Part of a small language model's weights.
Architecture: RMSNorm before each block, rotary positions, no biases in attention or MLP, untied embeddings.
MLP neurons of a small language model. Each row is named by its layer, matrix (gate and up: input weights; down: output weights) and neuron, and shows model dimensions 128-319. Each number is 500 + 50 x the weight over its row's rms, rounded and kept within 0 to 999. Numbers have three digits each. A neuron's up and down rows have the sign that makes its largest values positive.
After each neuron's rows, "fires on" lists the tokens most often at its 100 highest values on Wikipedia text that the model never trained on; "fires after" lists the tokens most often just before its 100 highest values on Wikipedia text that the model never trained on.

L5.gate497:527449513479501376513528531575523477404486474476595554486482541513477515533493549553461417599503535487522469589500557522467492512503365372489427490505409531565566507541556490584539369536627500440547516601592413492510476535588535490513470488623397511535541522531427553462437485554519425448551546468545582484538505534501537492502513428476474603502561520541547487530463504549457556569474517544546493477524474553603526496521530451481421476405304592484507528439383405447564529447469563511507493499459444582485487395577440463525476516552522473566531543501560481538535463573574517471
L5.up497:506461462493496488533456531427576547441455488525434523491511510491513470377478471543411493525419440504526489526510478468453549488415435511542429445534621472561519434554445498471444511523414586574497446512542611453530522425542523501540497474472428500526552560535494499464345482471511613504490489566435443423581527430496514391425529401519487493391540531477562540440480480550496504539508515533427480465561556544519519455488523405513499510543541502510568465465448481458451666460572538570480392455453506529456514507533564516466506435503521450468510490446484537486475426468447483494
L5.down497:453505515512466495535512583487542541467429469479614567515539474495531451477464493557491538444553393435469543532409567455559512576476521408482526502551466553497498465422482461471507475498532556501486535566532489539498582553584481368463566518551394611520515469478456539494494617523511530541524514424580512456503519471471496631547546437450490575449531501548467529517590484509487475497603541527564605445474571486599488506483480470490525519576411555466517418411462449570506476509398588621467485482540463482502536422468462536447538589488524411533515522509501494548522363562511554525
fires on: "- ", "= ", "Votes ", "Website"
fires after: "\n\n", "\n", "| ", "- "

L6.gate238:624424433520499458523524520520514487585500476489577490473530474426541570524560489439574530497469483551473454485501517456551641484546462519481504529487448555489500491454535448457528557589519525547514415498459494519493529491544541489417533500511495519539488535494487544515559468501535482487555511441508625523506492503489481425474542496485490521512559429491517485472496493483471543469480585511345507479459451495477568490625584505468467491471478415549516480581467496434619525544539425557572490575510540536471563453489528483475438514536508396490490539503494434554461486488528659496
L6.up238:507459496456491526520581470479508565400448484539480589499517523584523404540502534562543437523479414497488448497571546484447546459517472508530519538433522488489496504434449476508550480420544469442568524582414489541542475450558439610431494460431543501478541439412494466480437387554485446572483426551418492501543467520456481442482539488501507368491555324453422554563509465444523499463507454477459578472561505542484400466505602465439528508448546496456493520545519539474574521482455426567526526497575551490410590470532558545471550545499526511501437594540401445465519415454473454550
L6.down238:534475523453508513579518532474479531495483476504534538507510536479542479525524450504492532508520499552546501609319520506516622507484499439489516587467531601473474535483457588454532432546491419494488432462562455416539452554486423447550648481499444468517499513569449560499618471505504487507475531526532543570493493494497475466526452534498576556489530458543485495539552543533473568537466529555570503454555541522463502499565488477530444574522493432552502401532529580472458484503492456531534453447477536484449456443445571492548460560588478472458505446494380386572498484571493490471
fires on: "- ", ": "
fires after: "\n", "Released"

L6.gate655:540430538469508543501544596521539520477437456514518519523512486517531539543497542550445493596514505425473443490554475500577527559504418451471481560431589560450457450464529510554465372512560569554504494362439457593560482530499567518472534522561581539489529539520505512514531485467519531487543513540525507456413522527565508539493500505510438552492547462505435384494483536479523450595427577488367508537431541554544523493475548485458532441469460415515504473449496506564596595410495550555574434579506455465526450390595502420595496503557417495516555492504581442563576456496491554540
L6.up655:537465495516445554528490477507569397488544544595479472439404437586407443446443484517418479488571467559442527477484529478456489615531476482485533521365510538475489468512498506540506508562476462419516470519499512554515456546541485424435520488556506590464430538511412526442487524412499571516480498486454519476509499473463457523562466500483533563517430407510513393511512481510454427529479474412517479471552467582486495469608453491512496445492475434524428445483528388520491498471514555516627485534615413475505458497501438420446516461598459415542456457453553405488505537392464409450
L6.down655:514461423534422406476529551528535456464448577586565493452488474579518519516445485509481464488558526481553521500436485603487489581528489444678517533449511587565503477548540533493432538559493472386558517525523505520544395538541457405469489434455526616514495520498469551433538561410466525504507569560442482571493420483516363492520515469519505526546461468521496499437486451437473465520401551424598495437481472598411514519660457512561523501554468484514477503506563420527556537461514514515546432475489528612547503467603410475525500471571552468519457425452454438522473507454457462445
fires on: "= ", "- ", "\n\n", "as "
fires after: "\n\n", "\n"

L6.gate543:535482572542483475456424606511465437463462538471523516395467477441417546493580473504539479526466555553491572543483499440575498570564411429492477535445401636538560472541484528454430414531516548512469546543575423558589530477500616485491439483446476425464498535532530519553440495545574495453432525472524487521502565519520619559491579489543529510457454543456469479503416500608482554479487518550435618522476486470540388475532458522504498487463452476432485558495540481351501584489571501542480423547440524557532561489480543502528543577535575460466495525491593475576502498462421594502
L6.up543:503533570499437439468472544458453421479499553604433521366438460507454572543457455490493456504542540674519576525536448513528519474551426441525561535370452587482498486524528565552519515569479461472475532540514491537509496502546557457473485493489408461529417477557481539541532593480522465449459594534496587476472527543488553578546533469557550483553464489479510495545424531517524542449408556533507590541542478461522399473527497578490464443500516444518482501497481438511499548511537522505430397590412462459435507483470532481509488505515541467551411436506561522691479496452457460412
L6.down543:473525613524475552535486402597424552512477524537502466523451526610535540516501473507604625516573512575451544511551454497473603440484499469757561518456550451357539444445566472572425535521526524485419468502490501567451518451521527401504507527434483539442474503445454497483459596456501525439492569479404504512449452429488470484461549520429497572483442423455483514525512508445604511511393541427496479468556540483486505508515545507555464522582460544481481548551530518548481477492440417540512535491526529377516501523508545601428486534529540580542376443484503516463555482470475515538
fires on: "\n\n", "father ", "grew "
fires after: "."

L5.gate270:513480392528471594510549451527408499505551450443507462458461517443412483504433470458417440495498482475572509682568362502473523435411459490501488515493523600541486459481556460534575464415496491489446412571571424534521500494369582522465563579562502516617515504452549462474509473508470445492487420548584523492458547456423547526444518596497521487510452528539514648467547454588529571449549479609506511422410450444507547536528410487435500509483533480426422562378494546520498532509471410492493544446543522461536578583454441525528582487512525457507435555472491518516518465496521514425
L5.up270:496450463653499392507530471486475479538505557452477529532609515501564485464481537505578450541506534548446545551477526511487524536550487458547528554448532482520471436490518497474415529597574456564514422458497545525486522452502498528505509438533482507532487469525541525526451455576561483539486482454423487520486568510466445419455595490482521442530508486454494418530458508462454469483454551458494520577491534457613502502344582479523416503501598479517525456449499510444522426563449496540470493511392494402461355485497403528540537378488484515493454527469478529578529529410482426565
L5.down270:498482512434482489478565431488473474395548503462463522528451496440519467556518532518450502532460429551550500508469472519551489492567439506611490532569427511588492425441527581516603371555568526495517532464547477540455512498416491543459540402446631450555475456491448504529402424526463472496441550554533502441559550537507470557495534516530616440551508537449424551472476490516479478522436448518462445519453500462527479446464482401534507440485530466461458463495444483503581483439501424501540614586511464488519541546439541430563504513496533359440515507479503547544556456445519506520
fires on: "==", "1 ", "1", "0 "
fires after: "| ", "\n\n"

L8.gate620:594459536520508512582484495504463470469547471454554548471479477504492462514485608479554449402507551503545427496496426536444468416502437536554441501492572554569404571522464534469412531558469460571499569544469469474493483538553528502465542495398578480536551473449506471505433395512495508437531507565562476551592417454445491428513518489445455465408536481433445522611454505473512522537371527462483504467475470460523493536460482640520487450497529518465519479628457524458580517613475480452415434546422477532532528513495541536567418513393467462452614547506437453493508508466519582497
L8.up620:465389499415476476506423483492443457485481500456497463481535480520534457546516578522528510550540497513472511534533539656473485578471528459447496475514473552454472405367458476477534402526433484501595427579526447399442543442558558488552464465531521508534450542424490488403530551596454542503547463486499436449517600547553532524421533519468429436537483473472478530548468511386503435543553484436533527449516427587507453507453516405560523500425501489470457494389451521493445539494562496514594389521529490482452517460557464527516467500506508454519552524552465421432525454490476453564
L8.down620:495499474447437483501397416545467534447584594470486446431567471534506431575558580453489430565504556498431470496456505529469467508430529444483545548546407478370441450523472424461412489502508498593431515545470553435454491467505506485494488493501460550464501500465539485504464480462462475478559418466436495542397559524457536516489465569498488444522475487475515523602502516431502426496536517477544503544475547543503359465486581445543508436414444487403504446456516518412508541469413514533549528457426544435507499593438455475499442529490537530484460548560506509492546462597466530541
fires on: "| ", "- "
fires after: "\n", "% ", "votes ", "and ", ") "

L7.gate959:538474548422539443508566430491499479469493533514466520575443548587391551392493555502606490532468546526499416601552516525507495545484534440403431516536536519532594483529441581496545554427541513565449482564473533488444559475557535508506415504465494415430475440541464543540554559449433405380616454499482518416466511463551459504427527461533405484575485520484588542624555531517496529532486517551536542553471529557543450499368505456454451500479482575385458540483458485540466512489485574483512448410397465464540403410492509572559516550544478371476485508513514554555455502397476493487
L7.up959:538488530425394595465530568430488527462497480464491446534540469504511468507537486461533489544498465538455584525505496506390474493422512447492500506574516390500516535418541538558508546372531565538465514474432441474451594467512462538500474543540575477528486480430490484514486565555408561568537495402404467492470488541487442453478536516509514445630401473500404456480435437481536456562638479463480483552513608515574559493500602503456515515555533538508607463441537426446503530461490548529542540458439505444545457497478526442484480607503530514534537481521384520414476436529474456429
L7.down959:574548574559517524475479496493364568525494467434504559522552531506568350525473556513490489511503502487425449435508464458573477499560535504446475477517514451521525492493547506563392460509522499432469506448521535487527532587505467522543571521526498459447539490503485413468486474429539471505418518473516506490491535447512560433534483521470491469518512615462478508428397497501519466482466541592488489523465544526454555511528576520514572524404544441559573333532530513478501580458528480509497478489470550492458533530519415442578514583476545440569451515502486534560555436516462495469
fires on: "| ", "a", ".", "1 ", "−"
fires after: "| ", "ab", "0 ", ".", "% ", "1 "

L6.gate697:476448475569490447522524504523522460426432444480523575535580525447541510516551522524535417549510490495551553510429589558384481551512502502482528389540468531515497463565451415509437501465479501592506490546528513530492533474416525555488433427479567522536504593489531418514456495528550445408486524514511472618531450509484527490423423469434433493518467595484529489562420506442539508490498526488552586504478522581472500488504484538572490478525543569491498427547538529509542561454566440558535564434594469480579483469514478525523456540584453548557529516518474493500486512418487454632
L6.up697:440521459539549434525496439443532470452514482478501519554530505375436455551528562545513469598446522397472500582444544508375455440397490464511543511499489444481550434498412493401438516540423535603542561611494412537531499471640562494420468537554447564456540497498510454605480624541477529487438425462547466475610488577477536478485440488524539519512463538528546551465500549536479529522443434487505519508432506532520580505535563511484476469455494531471472486539608587438476561558340564503498563532488545539484468353581533556536469544487439578480453519482593501442555550506507439501
L6.down697:497507471460493480438422566516431481446576507497518381532513498580413560383499457502488500483505458453505523468565444420576468484556476541744421500484513449529509512550513456585500530490562478489539559469508505479441568467503527486506516537474577422481406441430538543470507453405525429554507429548504536551490512469468505496465479504540546536485471547334438539507523484500438439476426512487511441606601534466499538442514509539487546487498545527469496547536471517479384504515499454551521442574499499495498576463520505492513508440499543550589515454486463525514474513405408522487
fires on: "|", "but "
fires after: ", ", "% ", " ", ") "

L6.gate240:544415452463587461554465519551508480355509538475524571526483516424424464571586551500586431504514539528534462536471468478356414431454497486493525521523562539441469514501523484488547405470479548572591573555455492515509447396515447443470537496497537451495586451450551409496543454477488522455462465537594445564462465494447515574435508507427508594477511492485511408571511491498474598504538479475512506499406487494444480563518470513449470471409488469460468440593455574483551462445418522579505536483530505474567435458455584565510460530467486555514540547530509503443525492453510436506
L6.up240:396487557556493446536485559495492515541484408463503445507530455476351535359517414502547509492475515514451454574478553408520464440460501541534550504459603499506538500525521460461512439519502532556548527601478504532569448504461505576503393531443478502501526518532475576560481549515470544574490515532536514509488492502432562524507559495600487460491450513467481609466488516532586503420492504566569417493518476487492513456513530586510541447511545498547520522412575551511535432536418507481528566480469515435400592488496451454561506509521392554464456492516498514426513593514495540408
L6.down240:551516552453563580503439493491440498524511446536474428480422438502437560418548491594435529445485470443396443526460546460628533516558503556538428453452464483516491495508436444561488482522516482539517452498536495561450591579497540599521478557455592525521475484519450532467535535429546536549489566523470566474573531460553552550516514467570491371524538535441487464473490490533498457462472437554503463499579536544548511483487495482521513443421500449465500590416504401501536508558487501472512536524449578536479650518501421443553526507516486493631468418405508530494430491494469503359
fires on: "and ", "| "
fires after: ", ", ") ", "), ", "; "

L6.gate246:491484403475570459450565574497533469540454510466572569539408520472517446468426528496501554515548480536610544520519500500497536477474531459511560576502461529488542496504593435417477490515550520459528530514473505539554513566441503514542546489582457546486418435430502468481458420463438469456564452569525493493424453553417548460479500511593568467547477446481533575567517492567497549498538457525492519529505450502510463546450491567571483567513524604532627551538445473522456511443513463427490465430474479544532474453476608535511470603418545466534554441519538476354480544566490528552
L6.up246:570528461526523504566502340434474471469553484554521545459482522475413621497457541500468437490450454553596488541464468576497483444604442525519454567472602536530482527512478362504499566596397481444499390520451559500516497551466542430510511505508523491502520470497484421488583450470584538435419476482426454496523479497449465533463554512485397451518562547522522493535500454587468575532595470477517537458478495514531503516434419426447582542500527496446540486465482615458508521450528562552484473484549490475519497456482446534576577421544426503521516558535438497519523500485522479623
L6.down246:513505460569470461515503579434484442392498498503502636489563505500453438443499560539487478496552511503538545559514579397499558460511409483575513543445436545502526497443534397428651432467468518445499557475471493515565498513509414543605589491494490450459507547500551500467462445480525517365543478636551434492480520583449544529535489477551506464508516449470565563589588415499454543490518411513545536513468494594496531488408486607490509500478548580483553456509481490587510562504528472475619492473399524564470477480573596496529529505486483503451603466493409521443555516445472486557
fires on: "| ", "–", "5 "
fires after: "0 ", "| ", "1 ", "2 "

L6.gate1023:480517425474550503516446486539511495528429519506509408430579436493486448531564541570426474511549527402452481489519477512470520528561544529466467435479527582486457484583471517559422455543533470423511501508564473503632499530511486531462491508542407487574579469531567494510461470502531549514531586439524508535487505545463520471474528482584496509468664488528418586326402484470456462566368564457502484555543454558547534566505563395505565440501537396535463540487591456491571512428559515540498533403497591417453509481554488426495458544506550540597548479583450427506496485489537587576
L6.up1023:470461466497487556506547542481489481545526502469554536490622516421486452493532442510490531427487398489450522460538520517497501489461541500456461509536497594404433616482543534487528451432520495559414581439495571604468556527561384517449483511471490459489562538506587514532558477609533481515518465534422470438494528539407439373504512493516452497524491526544501547468519524448461538493503512482522444445478531462552521518481586479536409423540621575562459496509564551538552582498485491531515559470547528488449528450525574483506469519466549597445527537572442440468497544497530529621
L6.down1023:509432486542502515467491499424405458447565465501549524500514495489439509527526522405496515499502528527547477554456510510489549523436467502469516497515459572413501495454597420528526501405507536525436514423497523507496530497491460486657533483486533475519512514397524574425537426530548444487438414509527485546488480505470521514597517504445672537547464500534603508440611593514473541560510550484491532471545560482548492460455525535552465492480528536582496514522455612516504419521472445428509497523548501523521507489475516416486493589430472546405460573477482457448488549475475512526
fires on: "-", ": ", "1 ", "3 ", "2 ", "- "
fires after: "| ", "Released", "COVID", "\n"

L7.gate246:530446496529463507508444589379492463523485504433500606492509491485502464548533530572489578586509588581517510563522528444520467532487464505483572567484471548463489444419494427459461419530520576472436521563497509531547466504420600480584566490548429457527446389504514563568462476552514492413519551396485531515515498459503516569546458439476456535437480585544557519561528520517547552543457430469547549528427434517502540541524534408453487454497541546420488474623495560469428429506499430576439422501494513484541503458596500432471488459513644542519501539563422488519477531604447524578
L7.up246:433470482503521521572487548452487471574536508538593517501438470524483567614491479670450606508490587603461556520455582478536517586529558532552523569463414511522550401371439507431534519426555522489436468544476546500472525508439550500553584500600428519476536564420557582532470525616465521487500528404472590500535508389471491614540459418384508513459482504466560483563524468498562530467509451461530572506537523563484451476480499513554549513546372542490446585460486554549436493485460471554560452556577554551561435473497508452430497467651596526488494437528478431477479509519454553568
L7.down246:463500501472564598562505526541491527483523518638493488528410501566469529567515453587401592503573570560470560509524555458481560568539523499857469466452358469496516453465444558461527440475439485505498517534544524462455539479530504467495554535516513555448509534451553493514521547562548529529522527502454566504506497532405484583470564479396564504459464522504551472489558492528539479439442477475486538498547380511480492485478539512480536506525342490517482516453518528496457494618397512531576429541565582530484505498463517540451502486532494533423449407516433466494542491395488430471
fires on: "\n\n", "or", "\n"
fires after: ".", "==", "\"."

L6.gate75:497457444547513532496424483510517500532488598450517494484462443523507533515432416491422520464519537510415459532492468453580445526500508588476449533463457559450492435453392429525537440471524531430469496447407455434509426583514478561533548605583479434478512520522608466557557512479499469524527543483520569485406509528466493528520505528416480501490525486487364484443520541554457469470467461477519577523408507584519637461512495458488494432508345487503449535470473550574612479418523551635499482481486497489474571424527534545572537463511563497547534543422504428512481479438545597477
L6.up75:597493560495523479506560495447519579532478521461533547463385473557506548410447431447506555490492475513487541524425534414576535521422491576550494539517550482462498452487481533555499479491494481418449427458456506516438526488530511489425504526539402456536448473612526530654584514469474523429501580507472565436432487530477472553525525485493477498454481439523480545437497475484492543411488439496578554396471541505468504510513559547547482407504431468574466497430511471500517481425480416512467487497475432476578504548526556618579531575476453453484437583464470515454409505469489500424
L6.down75:482504562470622459554579393534464519525521480529502541519527558464476501481532500483556509386493509457618452529457492463514504411531529516813549496442528495535521539504575531544563505523567492520460506532573461494438478472409531530535454596416553475542482460547472505532526444481496615475480535578434413449564531551489550454486507529501454493454362447529597485508513445483500500471427572576536525491582506476468521458465510523500442529493522422576596447521534429458557558514444500439556447507443552527521497481495445565460475396555446586490468545450477537507455460434456507528
fires on: "\n\n", "\n", "| "
fires after: ".", "\"", ".\"", "|"

L6.gate622:543472592519468493555493525528498593501483457475467389610516445585511482511510528457431402525444699539480487429605499471484420510445495411476493529588544540493449506524496532469469448464389400466511520446507363588527476490571552443514580552486522475518436531527509430557458505558485527546405479508528531525433528528461454559520471541522529541530514504513521503503493486511429439531506538513430548509488553481507619535549468492515518585457406489417453458554434457472541500502468543481486519552477489475492498485482554456560578445552600592463583527465505483593540500477477482487
L6.up622:544490501473536407532548449429529457525424489479492518582487453519485458526562519446508557582491505510472453539540516486408493533540524567536531510541544508544468536450532437450504501472492432482505469539538501513632497551484591498494527504531575408583536513507466437507520469484489511498529471618540484441485482555452458468399565569540502537486493577550626566475419401502568486514456499408475524542483515436432535500546444574565592548549461540506492451497452574502508604517527425497582540547468448420438621323513515511604530450499548448485632526431440458577498513389597433465
L6.down622:631474501502454446422482465545505497490545563500515462565560468535476506529431543537453378541491503527508514470525515458587419512449532500361464502526538441521489532476532594466478533471510289471464535486489480558473487393454462514545464542509522548622499540549470569559455491471429559527451496404549590441427443543443475582497517527460473547496434433471538510456472530524449434516516455537416440495469481464433552523569543507506523538477469514540484471474523496482557545551397544537394565498550535462528440616474562479519489510514455579480551507545532521450568507651496449444
fires on: "| "
fires after: "\n\n", "\n", "Candidate ", " "

L6.gate874:443510417446563474556486465513446482430573520439538553465497574492524546428473543562499401531507397488537377572473495577440570487462537484502507396550513574466490529523440468456351438511420497471536463498476573540513503580438597477499511571464487468512600497381417430510452502493479537452480510435576471486510523473597469576559593508502510512447433556502472493560452448456485513430519589466498471493484518505501574506587544457569538521430482504546526489436550533532485528567600444538583496525483493466515521471513548515504419509514495447543598502513515522491463507501503443458
L6.up874:501571493483545494520509490503393463500566542459512457524415524536475515537538437493533532501466540445422517566506506500464522526522543447522514383506590468542546416469480433475450457463565537468537562479511537494527485459463538515513447499489511481532449518493569626414526503523442502513358521448627448473490544314565469549395545481491514492523505458475444507504489528557450483472520485524601455545481513432609508438551493655439495524466477531483481444527552521502507482482576569448524516511413433413466575542494578497553460423510452505538492532560551434484447539431515518547
L6.down874:441453551453506464413508567494508471448512465424442439455503571445459517464505562440521546496563452434433525494490488584460610435523519481535455442567509586582459493504467492550425523572522583558535502532466512481498615434421522433480545517496515442558519441371472522440479521472494464482521484465563461488567509407618425585389424482523446486489469498479444574486484471579514481377532562539519434516585416537484531513577447513586560457491450439518425516459544509446369584504527505491584393562470435534512585451555502429496508461490495469574509524471526557431448502416612469446
fires on: "| ", ") ", "; ", "3 ", "1 "
fires after: ") ", "% ", "t", "in", "| "

L7.gate848:461454556402465525493459469471414500470492525450494472401430535530464484426349497476518468490524478553522475557473442630529588519496567458502515519448510509520424560464545544494473477511406516395477473493537448454441563458497515541493566527462517452542492448503519486543523447532454532481536575436523491515427481586458463541530565411487567548527508512524526490495584539514572454370544454468534474400529551632496518447539578452531515493568512509557456547441508483529447469625493460457450437456447459587486451501493574574494472473532464519506409536616494536487514539535461522536
L7.up848:416445469478515415527418482515498580571553561564443509491398462606454527466576507455453462485507560561478495535433519620433539503424511512472470544476497553520465465479516534566577405449496540424575464562565469503401481495472547453507565478461481497553471460493497480499565587541552451459486439529461481438524498572493438545558502494491521526652560461469423382535456499427466456485475428466467453450490510486539584415527468533485459603508522520494495542478462532493465526592573497510488474468471447526528465449454589561494477490549385500496418472490476582544586537475461557537
L7.down848:498578504488522547505485484489427515436453449499579512494538572451532447501445524509452468504514430427467530441514414425427486526553492531873559430465454511430529610484501493434421535513488525493459487486473543411622515529512486518537507465518566487525583464462485499405483424425542579603449523494431516507463504479497451547509558507518467471508469493516508524447465515557556456490585535549504488542475501534477536601529506336465575554469491416471489459531456535513529551414450508474483511568459533557511532532522501583502604539569584458526524508517549435433459532476460511453
fires on: "| ", "1 ", "— ", "0 "
fires after: "| ", "0 ", "1 "

L6.gate894:536531516588471466512525519485489441470428387522556489522408530534461402502596494513448546615487534549507457514583446488484669498495485468473469484612537531482458517413471425491500453468572528517552605521560386578563437379506512539521539531444568518520441517498502483511562489407537514437522515544528492496513476585423473571554534467494472478428576535583527411483461479513475498548436525491468536508474502437444613478624453469447473487512528564465481471522421500536592525437570515514415463500510437468466553448416577437528399498474551501472542520466441436485530431475404479533
L6.up894:560507472592499520551511533552555452517475431548554543485451494505514579487574409553413530552441554577555512474522532555594554480479482522497504531468495508502483519537492499556446474451565434512557601466472401467522530414460535575574471578545531514468420529426516453513490474466445514558509503560538559478531548563482479556540522498544462506504467418456524571474420502557545503593492451409499562488535501501498579492506429387519553499487431555506506561493485544481622624409440590569495491619551490470517500505495544421616581482514486519440571513379470441403539441486504505477
L6.down894:560572485465457426503440507526541524517547486550493558419569490549534532484513456598476511507521466497500559443437501541528413543509571507484546527513434426544430575520473479508495504519508402489474516472489451486494568429505501561572553467599490507475570627512483392504461474451460596525544547512539568414499592563493516529446508538536409547484451445419466550498498512589435481560487466406592562534486458496602469544475444533525480515475486626491569579487413529561521532552429541508519505505509542478458386451521473380490532513535432532474508407468507472439535472521523527473
fires on: "| ", "-"
fires after: "\n\n", "\n", "three", "five", ". "

L9.gate1023:531433456509554508517497542522490466473539480468581571437485478541471423544481462502536526538545600418558524500573531476475409497456511534586508449566439423544512457471555491577468482548534474475563537458409516563478422456508526515507518496460571547536410508476529411521510326439526517487499522434517537451447482533483589531427437451590518634482485494521485506380536563477533545488480462519515507569484616545523575535552489477479457507514497622464497546434517508533437571467472561438522517456460379520532473432557495506490470493542472508535495473440526458552489443480500474596
L9.up1023:547602560458463430463436528430472578352455512503500508507476454505420587501462596441425563396501435405485512516555500409456541550515478478504585547473448427490464518599595533448529487497503552434368423437452499490548456542546442519427525462480584442503395445421514522439484456535526528439431495582466449537476486498498501512580477444509459427469494469495553504547535518557480503441520503518491504461505510611522434462444575500493453539613539541442578516520632521427448455449485516481544508553525502500498550453474480508525536467486468497443492541496491587405461577612517511490
L9.down1023:368457487535558510522523462469407516558431556506520458512470590445614466498535590543456440560490530562537492558543475506440622401523445515570394485520442493550444499493507524553429438400496477602545419541572498500486521456470403524551589460506507475563537555508539471502528452453428609424469544517475396492520474592518464458602443550545521541437527521550512467487537501524479414551523501557547478529513498474422417526566464501537510496539504454605477461478572423459471512442549454405447481515470612473514516556477404538577525473503494533497538555521568498533447442555512506529
fires on: "199", "200", "202", "201"
fires after: "(", ", ", "| ", "the ", "born ", "in "

L7.gate586:505521519551522501527545618484417514490526546576557428532515515509486545575501564610550467534538420565476487417523581514537475520456441486529569513561505510472538492506431436480563493454381542593570551552556462475399492493511530502512487486489569497567478468415484458524544403496582492424502501564469462551491485548499440592530465502512544461539471509469556408538597434470425512560478490512553571547476559485480532556521483551532432545428491488425464491482416508420530482503639575451539495515536544524494479507545531440584424445557505504505471481619500493478538539462533454489
L7.up586:413515468563560535553478550543537436400539544377503505495493581495488528499526490487502461550615445527542448478499479496561491516549615432541438490515550447468583543454566564485492445485424526514501521539452379554564452442545491499501488491415543529461478517544467450509452460497488523525545484460542477610582549502515486484504546453436500515469593561416553412549501488443499455475452460501550565475430420489544515596454435547441542521334507431388445548549509504476532446602510519502552459433498560571620520434503540430563448493523536478479438454539460531446597449439513532572
L7.down586:503511440558552504529575561465540514467452586493569526481541588439445580575515530592482491500545532552475533483449477560516516499576425447730565556576475482513562549509491427498534470466484494404397435542499442533480416527546489474516493490407560512562491488565387513474556477506563474466475437492532463527457520523447433530492424545532528472532509466520605536543520486507570476556341537383498461551492412494459518453486445530508489494404502550498527504534490530485600466452492503561473511512518458575445485526523516443546505509455441453526465481516479486471544513406527475536
fires on: "|", "==", "==="
fires after: "% ", " ", "History", "±% "

L9.gate545:483508487424563577548525496485444423477511425464464498598487504461500551469480494505485431628430533478503556547512421531556532461501589462508543531488470463479485478578521466491476482582507508461515488512499527550545498508449457514561634489519508448530471504436481398459505479451570476420470473471469449510476494556530558442440525518442555488528572528546548499537518532396613475438489482528563520542483520500480520504490536492437534521492496489581544515457517421483451506463498459383532464484515539475441557378570422495466435470497565472453564552453494537560567602493516402455
L9.up545:604528436484469477548554505385518575613498524529467481526551536464503543465506554527543359448469572451600573585511615527482473413517525471461543518548502399463470506466487462507500507506419475531519475549542509543463557431447426476474557459545414453455448465371445477536470540505525467477575471478449499581506437626477536505476485515505455426537608518549579532507457546467478631555483492481541453422534447532507424498416558596513449532480541501513570571543571455464556466478535553473499552492462455597605493459470483474562500460517489532460485563496447459490566413525479564552
L9.down545:482489445485493546484463519638450531522440481513470537561481463498441475469424519575585601571526488423439516444529475503500496498524605579574513494421451488508519471386530482548541441475488528457491471434511584477604486495492498551542510518434569506568546500566475438459482395509547554527490507534464494431572504521570508476616512500479502493462612559455436476501520475493503397465456516497417478544462556437494550403624546549407546490462443415479487474580461460544528458393505421541510448553511512475412579432438460482535495456505573547520500449497518520554500477562508506495
fires on: "0 ", "| ", "0"
fires after: "| ", "("

L5.gate613:547548501490510498627467471562505415507444480482493601510457511484441560497501585530493409471478529507434514458478589489527496519393533474514496412461420482471497496497460476502446502505520539502445509512552536536552516544492512503507477561571511467509496488485502400560552479465535565477588496459503563544523410456364537494521490461587475479474470578439506537628536475457584479518515423527488650489532470495515538491467467512498517539631457523417469570544483566400541518490529504550399479499491524448539547488555520576557493581471572463466548516460501622380485606456535617487
L5.up613:494503544505505437427521588552409551409540469471512471509491488451490449522490462437506466486463444489522499643535501536480474507544480524502563538489547546467521450572518455488489541417480566564461521576466495513431527472516478419519474561466509464444538484515561515470547512504358494545586565602572455541489574479494474504446559533466472541565543488657539574503426437575522554516490539425443482464443510534603543484454583469470447457451550503545599468466541486514434524492464514459534517520516513510565516552505474545581487513504526589510478592433508361503516514559524495507
L5.down613:489412535442536505511562456513488436635511432501493514588394467488435489437545426480465473597558503453454474551520419572469470553459550510584444461491507519515565487498536436453508397445487479501516503450491507432465417494464497516510424453481486461463458394511560509521409482515574506542518581568489509477416438532445606470432451528467491440516580514631440513440460490480519529479545531419411482480476527498451445488453559690550559569414496599506550465582517540461533556568481502533447490494447540500484546440490510544527446521547501541509541549509448506460559466569434563508
fires on: "with ", "while ", "but "
fires after: ", ", "along "